Weights of a small GPT-style language model, trained from scratch on English Wikipedia: vocabulary 32000.
MLP neurons of a small language model. Each row is named by its layer, matrix (up: input weights) and neuron, and shows model dimensions 0-63. Each number is 128 + 32 x the weight over its row's rms, rounded and kept within 0 to 255.
After each neuron's rows, "fires after" lists the tokens most often just before its 100 highest values on Wikipedia text that the model never trained on.

L3.up297 [152 159 155 156 149 172 142 176 102 152 130 116 129 105 110 108  84 156 145 133  82 132 104  83 176 163 148 150 167 147 118 177 185 155  47 167  87 107 118 126  99 129 135 138 122 148 162 119 124 123 127  91  56 157  31 143 109 141 135 138 142 152 164 108]
fires after: "."

L3.up1145 [119 134 103 114  83  88 106 173 162 112 108 138 120 139 145 132 108 145 149 105 131 141 138 147 153 183 227 177 101 146 132 171  78 142 133 119  71 162  77  62 171 121 139 121 134 156 192 120 107 178 145 121  85 155 138  61 173 129 172 151 148 154  97 116]
fires after: " |", "."

L2.up1133 [131 155 102 129 149 183 209 136 168 135 174 170 128 101 131 137 116 103  36 122 109 161 102 118 139  83 125 172 161 142  78 153 138  99 116 128 137 117 130 120 118 106 162 135 148  83 111 151  95 141 137 160  98 132  73 160 178 102 103 101 144 123 131  88]
fires after: "\n"

L7.up465 [152 191  98  76 102  95 120 168 171  77 113 132 129 112 123  84 104  64 120  86 134 154 139 127 138 142 123  90  96 173 176 169 141 143 143 142 156  77 109 186 127  94 150 190 143 170  79 153 102  98 134 190  93  93  66 156 131 105 120 147 134 101 117 131]
fires after: "\n", " |", " the"

L3.up1067 [128 101 188  81  86 109 149 155 143 126 129 133  99 126  83 155 166 114 109 170 125 120 176 127 108  85  93 137 108 105 101  90  99  91 129  69 102 135 110 180 156 129 147 103 136 112 175 251 125  95 136 125 122 103 140 118  86 105 171 168 135 140 149 140]
fires after: " of", " in", " "

L4.up672 [146 166 146 208 145 115 123 125 115 185 193 147 115 120 119 171 131 161 117 161  98  99 106  68 105 162 120 137 140  72  99 182 174 166  35 136 115  83 163 116  85 121 109  89 164 113 178 128 141 130 103 184  90 156  98 119 114  89 129 111 138 118 120  95]
fires after: "\n", " (", " was", " ", " were", ","

L9.up653 [ 88 210 108  94  95 114 119  95 146 192 117  88 149  48 191 135 155 130 143 209 123 128 171 113 134 139 127  69 126 157 133 192 104 105 101 194 124  92 182 159  76 127 119  70 108 144 124 136  87 112 107 179 177 179 115 150 100  95 114 106 121 147 108  51]
fires after: " the", " a", " his", " an", " their"

L4.up820 [119 152  72 103 161  63 191 159 147 174 153 154 170  96 153  88  92 133  96  80 131 173 126  85 167 175 143 110 145 149 144 114 160 131 126  85 106 148 172  65 146  91 130 163 157 159 160 117  72 127 108 171  91 143 126 175 158 108 158 184  67 125 136 182]
fires after: "===", "==", " "

L4.up1075 [102 217 140  93 142  92 125 160 123 185  76  71 168 142 121 161 113 165 144 139 145 129 147  72 176 115  96 102 106 127 153  94 108 136  72  93  72 196 138 171 101 109 131 134 124 145 202 172 126 124 129 174 140 119 139 133  87 138 148  89 138 135 181 152]
fires after: " the", " ", " The", " a", " B", "B"

L3.up779 [146 190 165 134  95 144 123 107 129 194 152 120 152  91 205 120 109 123 158 103 107 179 121  92 119 155 172 151 117 166 133 104 132 190 118 102 122 148 164  72 120 107 153 125 155  66 103 109 145 124 148 123  42 193  90 124 123 203 171 120 107 109 132  80]
fires after: "\n", " in", "."

L9.up221 [109 167 112 140 108 144 149 158 151 145 110 125 127  98 121 165 111 122 106 135 123 138 120  94 160 168 179 143 204  77 104 106 140 118  68 185 120 189 145 132 101 111 137  55 137 119  74 118 120  49 105 106 143 122  87 149 118 111 156 131 124  50 111 107]
fires after: " is", " as", " was", " and"

L4.up171 [ 98 161  92 154  55 123  74 167  85 122 126 151 159  83  71 144  41 123  89 135  87 114  99 143 175 123 138 173  64 169 173 153  99 131 185 118 140 152 104 138 102 103 101  99 153  78 106 175 113 116 165 115  98 134 131 168 120 128 131 194 138  98 122 134]
fires after: ".", "-", " semi", " the", "the"

L4.up657 [134 123 131 136 110 102 142 121 118 175 116 125 141  94 168  25 128  95 137 116 132 131 110 112 122 137 193  64 131 117 121 146  82  82 123 140 181 131 140 159 140 151 115 178 121  79 124 142  93 137 113 100 104 111  98 172  78 119 114 100 139 126  67  45]
fires after: " the", " The", "The"

L3.up1248 [159 221 122  87 148 113 124 149 145 159 234  83 111 116 157 122 128 156 136 119 106  83 101 106 142 154 132 119 133  96 135 153 103 136 118 130 141 166 172 106 143  82  87  73 161 110 122 174 143 113  92 135 134 116 141  98 145 129  84  88 112 157 150  97]
fires after: " the", " The"

L2.up550 [143 112 132  98  76 150 112 109 124  86 147 162 137 188 108 101  77 121 145 163 131 155 122 107  35  98  82 119  97 101 121  98 145 177  98 121 147  83 103 107 122 121 135 148 134 157 129 105 115  99 156  82 102  97 127 130  74 176 121  83 136  97 163  76]
fires after: " |", " wickets"

L2.up118 [111 159  96  68  96 176 110 133 117 181  75 153 171 135 139 127 171 131  82 122 120 158 114  99 176 155 137 161  85 142 172  80 156 139 135 102 131 175 143 148  72 109 169 136 192  97 116 152 146  71 107 165  83 106 144 106 159 128 139 152 108  57 152  75]
fires after: "\n"

L2.up147 [149 128  88 125 198 182 129 156 164 162 106 170 225 115 139  96 139 111 107 129 115 143 176  72 160 130 108 122 118  79 179 111 163 109 118 112 140 171 101 166 140 172 131  76 167 151 163 140  85 102  68 156  97 138 131 145 109 127 139 180 116  78  86 136]
fires after: " U", " O", " A", " D", " d"

L4.up317 [190 196  96 143  87 152 162 126 124 148 141 142 103  50 144 124 112  95  83 176 123 144 162  99 156  97 122  65 169 105  91 103  82 114 104 111 120 155 159 103 120 127 167 128 186  38 143 142  99  92 126 114  78 169  97  91 174  97 159 103 131 129 139 114]
fires after: "\n", ":", " ", " that", " \""

L4.up1207 [151 168  97 131 118 150 115 121  83 174 116 104 126 159 156  94  87 131 137 171 108 143 159 132 111 183 186  74 157 161  96  66 140 153 119  96 141 104 106  69 151 154  93 135 142 148 126 115 114  92  88 128  78 129  75 146 172 121 166 104 135 131 176 144]
fires after: ".", ",", "\n", " addition", " but"

L2.up531 [124 182 107 122 121 167 126 143 161 172 152 104 161 110 131 138 188 155  90 119  95 155 111 114 114 119 138 117 180 168 128 154 198 141 111 140 127 121 136 107 125  85 122 116 157 128  92 148  90  99 126 127 105 143  98 108 162  91 179 140 165 145 156  90]
fires after: "\n"

L9.up795 [123 143 142 111 109 166 132 131 119 169 148 145  84  89 110 129 124  90 148  86 119 123 165 124 180 145 129 153 101  71 133 142  94 125 136 128 148 145 105 126  70 133 187 126 136  92 133 129  85 109  45 124 121 186 124 155 150 121 128 161 117 142 109 152]
fires after: ".", "==="

L9.up430 [153 146 144 114 153 148 110  92 120 148  96 141 162 109 148  72 149  92 104 138  97 176  97 127 123 144 188  89 124 152 125 121 126 124  99 152 111 162 129 163 132  90 153 164 127 120 110 122 140  78 115 110 136 131  96 142 115  73 126  63 117  73 116  98]
fires after: ",", ":", " as", " that"

L2.up537 [161 179 176 123 135  79 118 134 123 135 120  42 144 134  82 119 133 159 109  75 145 126 123 127 122 133 135 112  24 203 143 129 167 185 120 109  77 128 170 160 165  99 145 151 150  94 114 130  88 116  92 163  77 134 167 170 124  63 135 176 132 121 130  94]
fires after: " the", " The", " a", " his"

L4.up89 [169 178 128 163 102 130 142 196 122  92 150  99 159 102 110 147  83 121 122 150 180 147 161 159 132 158  70  99 139 137 167  88 111 128 153 152 101 115 101 148  74 113 147 139 150 102 125 141 129 149  45  96 148 176 101 109 109 148 193 111 166  96 139  94]
fires after: " =", " ", "|---|---|", "|---|", "---|---|---|---|", "|---|---|---|"

L3.up426 [140 170 156 128 110 130  99 171 150 147 116 192 131 128 139 117  90 128 145 185 158 101 139 102 156 143 131 118 123 149 119 118 180 124  67 160  84 143 129 171  42 123 118  79 201 127  89 127  70 156  45  98  90 128 181 106 152  94 101 152 164 105 114 114]
fires after: " ", " was", " to", " a", " is", " and"

L3.up721 [165 110  41 124 119 149 183 167 121 173 129 173 163 173  79 173 125 170  62 125 116 140 125 123 137 145 117 156 151 132 159 153 141 142 155 137 135 143 173 131 134 179 151 116 173  89 131  91 111 134 152 143  85 132  35 193 127 167 131 100  96  97 124  82]
fires after: "\n", " |", " -", "/", ","

L10.up312 [127 151 126 119 157 105 134 121 122 164 154  94  60  88 111 110 101 111  57 142  71 151 223 144 131 122 151 158 151 119 167 126  80  60 151 140 106 136 129 136 175  76 112 130 135 118 132 163  61  73 148 195 178 147 109  97 146 103 192 127 107 109  78 160]
fires after: " of", " in", " the", " to"

L4.up947 [122 151  96 119 103  95 160 160 144 170 135 147 164 147 106 116 119 157 122  72 107 175 103  77 135 125 102 127 158 161 128  75  93 153 129  79 126 147 167 125 136  96 135 113 167 158 157 135  61 102 105 162 124 122 151 159 147 102 138 170  66 170 157 139]
fires after: "==", "==="

L2.up461 [155 171 119  78 136 124 166 117  67 166 144 155 146 120 110  95 100 111 147 176 103 155 151 145 160  58 181 114 124 167 123 119 145 113 196 119  94  98  90 138  87 136  82 164 207 132 122 148  94 137 123 105 121 100 124 117 133 153 118 117 136 105 155  75]
fires after: ".", " the", " that", ",", " this"

L2.up892 [198 185 175 107 133 153 181 162 105 182 165  62 147 139  87 192 141 117 157 118  73 120 128  95 134 179 195  82  96 132 140 128 120  79 111 140 179  82 183 158  99 132 113  77 119  94  70 136 147  89  63 112 135 104  95 143  87 154  96  78 164 104 134 155]
fires after: "\n", " career"

L4.up448 [132 140 178  96 138 176 160 182  82 169 135 122 115  79 112 121 134  97 169  97 157 121 118 123 163 166  99  92 157 139 124 113 134 101 109 133 124 113 147  82  92 114 145 140 152  81 102 108  99 103  87  95  63 186 103 159 137 183 214 139 171 155 118 114]
fires after: " ", "."

L4.up1038 [117  84 203 200 100 110 165 176 112 184 158 143 163 127 194 137  69 108 111  81 152 135 104 121 102 183 151 117 152 119 131 126 125 145  96 116 127 118 106  99 110 104 128 125 109  99  81 189 160  68 113 144  88 145 132 128 103 145 109  82 166  76 185 128]
fires after: " |", " to"

L4.up1257 [154 129  89 125 122  96 119 134 103 145 108 117 173 111 133 175 129 113 127 117 142 158 162 144 182 191 149 154  89  98  90 170 209 130 132 152 122 143 114 111 131 112 117 119 134 114 143 130  97 159 146 163 116 106 174 154 170  95 200 142 128 110 104 138]
fires after: "."

L3.up896 [145 182 149 115 101 105 100 195 142 128 169 144 132 179 119  85  91  75 137  43 145 123 166 128 129 148 157 101 110 107 139 104 137  97  95  76 103  94 118 123  85 127 151  95  92 124  62 151 129 128 161 185  58 106 114 169 157 125 110 125 109 107 172  92]
fires after: "\n", " his", " and", " of", "s"

L4.up423 [ 89 124 153  71  96 138 178 204 118 112 150 123 125  24 117 116  97 173 114 103  84 201 125  78 113 137 160  63 144 164 132 165 128 145 115 166 182 110  85 128 159  66 140 135 114 134 174 139 108  68 142 133 134 184 146 171 128 115 143 172  79 136 150 172]
fires after: "==", "\n", "-", " Pro", "===", " "

L2.up515 [139 172 163 131  98  81 150 151 128 138 131 145 137 149 136 106  71 114 167 111 148 165 120 110 105 159 103  88 145 146 164 139 216 129 122 138  76 119 146 205 116 131 184 139 141 179 165 130 141 154 143 148 154 101 110 161 146 104 116 138 126  91 138  85]
fires after: "\n", " |", " no", " 0", "|"

L3.up1153 [147 119 110 102 156 166 149 175 125 133 149 121  46 100 132 162  92 137 132 119 125 140 105 137 110  97  97 133 102 136 111 133 105 121 175 150 103 179 129 133  63 102 124 110 159  84 146 152 114 147  98  55 159 106 140 147 139 152 172 137 127 110 180 130]
fires after: "\n", " \"", " (", "-", "=="

L3.up1012 [154 143 201 176 126 129 153 172 128 125 190 160 153 121 180 151  98  94 161  65 121 131 151  81 100 164 151 129  90 152 130 165 198 155  78 132  90 134 104  97  45 151 155  84  91  62  79 130 147 169  94  60 183 111 128 113 150 108 122  92 147 171 135  85]
fires after: " is", " was", " were", " are"

L7.up491 [144 136 151  82 101 108 160 168 126 172  98  76 146 170  77 124 133 205 127 136 122  66 130 112 112 123 167 137 171 109 164 105 111 110  85 108 194 134 160 122 143 146 115  86  94 140 136 191  87 129  67 117  60 151  97 110  93 121 142 136 144 152 171  66]
fires after: " a", " the", " an", " (", " A"

L7.up192 [164 119 142  93 139 115 120 143 102 161  67 141 123 150 137 186 116 116 143  68 112 151 117 119 137 102 136  64 161  96  86 173 122 145 153 164  72 149 108 129  95 132 169 156 110 162 152 148 131 103 147 170  95 152 111 129 178 168 158  79 187  99 200 112]
fires after: " |", "\n"

L10.up162 [168 143 147 107 125 113 177 161  91 129 127 148 133  74  91  84 107 105 113 151 119 170 132  79 186 114 126 150 131 125 131 134 137 111  60 131  84 117  74 160 118 133 120 171 104  77  74 131 154  69 127 112 113  98 164 101 167 132 155 117 100 157 161 150]
fires after: " |", "\n", "i", " "

L2.up1185 [168 127 124 122 123  90 175 175 153 161 159 157 127 120 177  87 128 138 107 123 115 166  95 121 143 109 153 130 108  85 189  94 147 114 110 137 161 128  80 126 136 167 170  90 125 125  86 145 100  91  98 104 121 144 115 101 167 144 169  99  97 134 119 129]
fires after: " ", "-", "\n", " (", " \"", "."

L2.up886 [210  96 122  76 123  91 141 139  77 170 113 129 170 127 162  56 127 123  98  91 100 222 104 100 146  63  94  87 121 146 153 197 200 100 200 178 207 127 168 170 121  82 174 160  98  97 102 125 146 100 152 130  97 128 139 121 147  94 142 158 158  83 144  82]
fires after: "\n", " females", " older"

L7.up498 [139 102 111  92  91 113 134 127 156 216 179  96 144 106 114 113 109 130 130 102 108 134 188 138 133 126 136 122  73 120 155 127 173 163 165  84 164 167 149 109  92  76 174 133 164 146 153 164  89  98 130 141  66 113  78 194 138 121 175 119 123 150 106 132]
fires after: ".", " St", " San", " of", ",", "-"

L3.up291 [124 110 120 170 195 180 105 143 108 184 214 155 119 112  69 126 159 129 178 127 132 131 115 141  85 117 169 130 182 141 114 136 141 155 101 149 158 110 138  74 100 135 172 105 126 104 156 117 103 131 123 116  48 148  92 148 110 182 196 101 144 142 100 121]
fires after: ")", ".", "W", ");", ",978", ";"

L3.up913 [151 142 100 143 173 141 164 148  84 129 154 142 134 136 130 107 149 112 145 213  36 165 129 152 149 120 134 123 147 112 167 123 109 169  92 146 127 182 147 148  90 111 160 133 145  44 146 115 114  94 136 136  57 119 115 121 177  75 109 156  96  87 151 111]
fires after: ".", "\n", ",", ":", " that"

L7.up1153 [166 152 142 107 102 118 135  84 108 113 167 138 141  79 136 123 110 164 118 166  58 134 107 101 208 144 159 170 155 143  99 113 159 141 141 119 153 206  89 114 104 124 139  65 116 100 142 134 140 111 206 134  88 104 161 148 102 158 147 110 106  70 126  92]
fires after: "S", " United", ":"

L7.up181 [163 168  34  92 122 110 161 126  74 161 133 137 151  90 140 142  99 164 152 158 123 129 114  61 178 106 161 132 187 158 169 157 168  98 123 127 103  99  94 143 130  57 112 125 110 163 167 127 101 102 175 131 124 106 112 118 118 116 122 126 106  97 131 101]
fires after: " the", " a", "|", "S", " The"

L9.up396 [146 114 172 106 160  74 137 143 109 149 123  98 122  82  52 147  97  93 127 115  65 197 142  82  76  99 135 104 129  96 130 126  97 135 132 157  88 129 119 139 118 141 164 140 122 161 138 117 146  99 141 146 185 113  61 141 136 129 160 139 146  92 115 109]
fires after: "\n", "==", " office", " the"

L7.up827 [148 117 181 127 124 119 113 111  77 204  87  66 133 130  76 176 137 180  72 139  93  94  86 144 174 149 102 128 152 135 179 156 113 163  74  92 131 133 133 114 172 103 133 139 157 144 128 176 127  93 151 178  74 142 153 178 123 140 165 136 118 129 141 146]
fires after: " the", " a", " The", " New"

L7.up488 [118  79 138  61 116 105 133 168 151 175 141  76 145 141 121 151 175 214 135  98 118 153 120 117 139 105 140 107  74 118 122  85 122 123 132 138 177 142 145 171 100 101 171 110 117 132 154 155  93 100 124 114 160 136  74  76 164 166 157 153 127  84 186 103]
fires after: "\n", " W", "en"

L2.up603 [163 127 120 131 139 197 123 159  98 220  63 122 138 114 129 108 167 180 106 102 109 169 147  91 190 171 111  91  94 142 125 108 114 155 121 105 177  75 184 127 110 107 151  95 164 120 133 148 138  94 111 160 140  97 104 153 131 150 145 124 184 115 176  93]
fires after: "\n", " the", " Preced"

L3.up710 [159 144 121 133 180 130 111 115 119 160 184  80 102  93 111  97 104 110 125 170  91  88 178 162 122  64 156  83  87 117 136 118  94  99 133  75 123 120 132 125 151  55 145  89 162 158 146 141  69 141 155 167 108 139 132 146 108  73 185 143  98 124 127 103]
fires after: " of", " in", " New", ",", " York", " North"

L3.up854 [226 136 175 144 131 106 166 156 108 144 183 108 106 120  89 116 152 159 145 122 121 116 122 117 148 119 188  74 175  40 134  97 146 106 110  87 130  97 122 149 144  72  93 125 105 122  57 131 115 117 126 143  81  95 163 136 127 124 138 156 139 142 153 123]
fires after: " |", "|", "==", " the", "-", "s"

L2.up648 [132 143 164 116 182 128  99 176 114 123 100 130 104 110 108 126  39 114 162 126 121 140 144 145  83 149 139 127 106 148 187 111 153 105 150 110 181 187 191 173 151 130 125 146 169 126 103 133  59 125  48 156 112 116 139 145 160 101 109 115 155  61 113 123]
fires after: " the", " ", " \"", " a", "The", " The"

L4.up44 [ 80 116 147 139  91 147 155 194 133 106  86 173 154 120  83  74 108 127 123  76  89 172  76 159 106 156  94 102 113 111 110 147 152 195 165 168 163 128 145 112 158 107 127 145 122 120  36 147 141 105 167 147 103  83 116 137  77 185 163 122 130 106  98 148]
fires after: "---|---|---|---|", " one", " as", "|---|---|", "|---|---|---|"

L7.up419 [154 183  95 108  74 120 124 100 112 180  83 123  45  95 202 103 115 140 129 164 123  94 127 132 147 166 157  89 123 112 131 126  91 134 142 149 175 162  96  91 129  85 118 137 149 103 173 180 153 122  66 140 146  97  94  89 140 153 136  87 107 105  93  71]
fires after: " the", " this", " The", "."

L7.up648 [122 233 150 104  78  86 117  92 138 165  83  72 159  76 162 147 151  91 129 131 112 122 135 115 114 147 106  15 145 108 139 115 100 129 140 179 125 151 125  86  69  99 100 133 139 146 141 145 115 141 132 166 123 145 111 154 142 172 137  72  98 132  96 144]
fires after: " the", " The", "The"

L10.up505 [ 89 132 122  80  93 142 110 134 110 119 185 162  75  84 124 117  29 142  75 113  57 151 165 123 178 147  95 129 169  88 160 107 163  91 130 125 194 144  50 157 105 169 136 110 186 127 145  81 159  60 141 184 139  81 179  88 133 133 185 159 117  93 154  99]
fires after: " |", " /", ":", " ("

L7.up1239 [144 194 129  84 146  92 133 166 112 112  98 110 145  85 147 124 113 108  95 147 143 168 150  80 167 111 144 123 116 117 132 125 164  88 155 145 117 148  65 181 106 110 114  87 185  98 111 140  60  99 147 125  90 135 122 107 174 161 145 118 112 124 130  84]
fires after: ".", "\n", "'", ","

L4.up1065 [ 99 146 159 167  93 100 129 133 107 187 138 113  97 176 165 126 200 131 167 141 151 119 127  95 163 141 130 166 121 169 129 107 166 171 130  92 171 108 116 118 180 137 139  38 154 117 126 135 163 102  66  86  69 185 174 191 143 165 153 143 159  86 171  87]
fires after: "\n", " a"

L3.up1128 [141 165  88 126  87  67 112 107  97 115  51 128 119 107  54 118 102 124 124 120  89  90 102 130 161 116 170 126 112 153 146 110 148 117 103 114  92 151 114  94 149 148 109  61 125 145 146 151 128  85 167 169  82 108 142 137  71 107 138  97  98  86  98  96]
fires after: ".", " the", "-"

L4.up811 [135 151  87 145 163  99 113 169 125 121 174 124  96 113  78  95 192  63 148  99 102 163 146 141 131 137 129 126  91 122 143 106 145  33 107 104 116 122 161 146 186 107 107  45 137  83 116 213 109  99 114 128 153 130 130 184  96  98 169 106  96  81  93 148]
fires after: " in", " of", " League", "-", " In"

L9.up332 [164 148 110 111 137 175  97 116 163  88 113 147 139 134 165  72  93  88 141 137  58 181 150 113 113 139 147  51 153  81 152 159  81  87 103 149 130  62 159 181 126 105 138 157 129 130  75 191  79 172 110 168 131 137 120 142  99 106 187  82 175 110 124  79]
fires after: " the", " in", " |", " through"

L10.up978 [149 140 147  81 136 156 116 144 116 117 153 132 113 124 131  96 127 114  61 148  88 120 128 147 182 167 100  88 146 122 120 121 118 142  58  95 116 129 120 121 122 189 161  93 165 169 186 126 160 122 145 115 111 130 159  73 118 162 129  59 130  78 181  55]
fires after: " |", " by", ",", ":"

L4.up770 [151 191 108 116 108  76  99 191 105 132 131 121  99 102 163 149 134 141  75 108 110 141 120 104 139  91 164 105 128 153 142 121 161 127  87 135 199  81  89 134  95 175 129 136 141  75  78 122 110 145  94 137 150  92  93 152  78 130 148 165 150 108 127  66]
fires after: "|", " is", " |", "-", "E"

L2.up689 [141 135 116 116  99 113 140 203 123 153 152 112 110 117 125  97 109 116 174  85 171 155 123 123 119 150 161  88 133 128 197  51 134 137 101  98 100 106 136 133 106 189 131 147 135  86  78  94  68 102 121 101  84 153 154  85 167 129 119 138 114  85 149 103]
fires after: " ", " a"

L2.up1275 [163 148 103  88 141 128 114 125 153 147 130  89 132 183 177 116  82 113  63 107 132 153 108 153 170 154 134 101  95 143 179 132  63 140 143 130 133  95 109  95 156  67 124 102 123 178 122 104  75 117 131 183  92  76 142 151 111  23  93 186 145 144 124  99]
fires after: " the", "s", "The"

L4.up599 [133 171 110  82 126  92  99 155  99 133  86 141 105 144 138  96 114 121  88  86 132 152 177 102 123 120 144 137 139 117 123 122  64 112 114 191 189 137 137 117 102 137 118 112 145  78 102 133 164 140  92 140  70  76  68 102 158 163 131 134 138 121 103  97]
fires after: ".", " |", "==", "|", ">"

L4.up434 [128 131 190 130 122 117 123 157  84 164 135 163 100 155 171 130 129 170 140 144  91 120 103 130  90 181 119  99 194 101 126 110 178 157 124 100 182  89 110 111  91 145 133  58 215 126 139 125 168  97  96 158  80 164 134 103 169 130 150  89 148 121 206  84]
fires after: "\n", " |"

L3.up266 [159 141 127  95 115 101 149 192  83 104 101 131 128  90 111 124  68 127 124 125 108 127 140 102 169 127 107 103  92  98 189  95 174 109  65 127 123 145 128 172 161 130  94 161 112 133 156 132 113 116  89 126 137 146 180  84 128 148 206 181 121 126  96 130]
fires after: " ", " |", "'", " (", " the", " 3"

L9.up812 [136 127 160 173  53 157 128 180 104 107 154 149 121 115  90  88 102 183 157 103  74 138 117 152  98 132 139 142 123  62  97 123 120  58 112 127 152 123 128 109 184 164 180 168 102 170 133 121 141  99 153 195  99 107  94  92  79 153  47 175  93 129 142 116]
fires after: " |", " ="

L4.up478 [102 159 197 139  94  41 123 155 140 127 147 128 192  84 151 131 110 135 124  34 136 168  80 123 151 168 134  99 146 148 126 116 127 139 145 115 130 134 150 183 134 103 132  59 144 141  96 164 108 138 122 119 157 148  47 156 114 131 140 158 151 126 176 174]
fires after: " |", "==", "|", "==="

L3.up735 [194 171 160 142 132 164 151 130 104 151  74 141 118  94 117 125 131 138 144 144  75 148 135  57 142 105 164  89 118 186 164 181 128 145 116 137 109 123  94 190  98  64 177 111 164  98 152 175 106 128 121 169  89  67 128 110 106 133  71  73  85  70 155  94]
fires after: "\n", ".", ",", " single", ":"

L2.up459 [110 143  88  61 177 140 162 157 169  78 129 124 148 111 132 104 135 173  52 122 109 142 147 101 149 171 115 147 141 113 146  75 112 133 130 114 118 121  98  87 192 154 187 137 163 118 140 132  92 117 153  69 146  93 122 133 113 133 130 165  98 108 105 146]
fires after: " D", " H", " A", " C", " G", "land"

L3.up931 [188 139 138 150 166 154 165 165 127 109 163 135 133  87  66  81 141 118  71 152 104 100 123 175 227  94 142  82 157 126 171 162 136 105 112 121 120 121 132 153 142 122 145  89 200 143  65 130 113 106  77 144  94 181 103 129 162 117 178 199 142 163 146  90]
fires after: "\n", " (", "|", " |", " \""

L10.up989 [162 137 141 146 141 188 157 130 124 101 135 143 176  99 129  83 106 137 126 161 112 115 132 162  92 124 143 155 128 135 111 109 111 146  69  80 149  70 114 130 151 168 143 115 134 132  77 110 121 108  94 166  75  55 135 126 134 130 110 127 139  92 139  79]
fires after: " |"

L3.up397 [154 173 192 129 140 199 193 136 172 176 107 143  97  93 155 189 140 130 126 123  67 147 138 143 124 139 149 158 139 114 131 121 125 105 113 108 184 124 154  87 140  88 150  99 134  95 150 135  65 103 143 173 128 109 145 161 131 147 120  89 152 103 108  66]
fires after: " In", "-", "In", "\n", " in", "–19"

L2.up784 [179 150 125 102  86 154 164 162 127 172 186 138 134 152 135 138 131 193  82 112 113 173 162  85 115 132 169 120 100 158 115 137 166 162 141 128 112 129 163  75  89  66 110  94 212 165 122 170 147  92  46  92 156 170 173  67 111 167 151 119  74 130 108 131]
fires after: ".", "\n"

L3.up1220 [161 185 147 123 164 202 141 167  85 176 187 164  84 144  96 152 161 159 120  75  93 103 146  58 116 135 124 144  88 134 175 104 123 154 137 141 179 128  81 144  71  69 137  46 157  78 160 114  86 121 107  18 161 127 116 108 145  98 131 107  87 108 180  82]
fires after: "\n", "-", " He", "."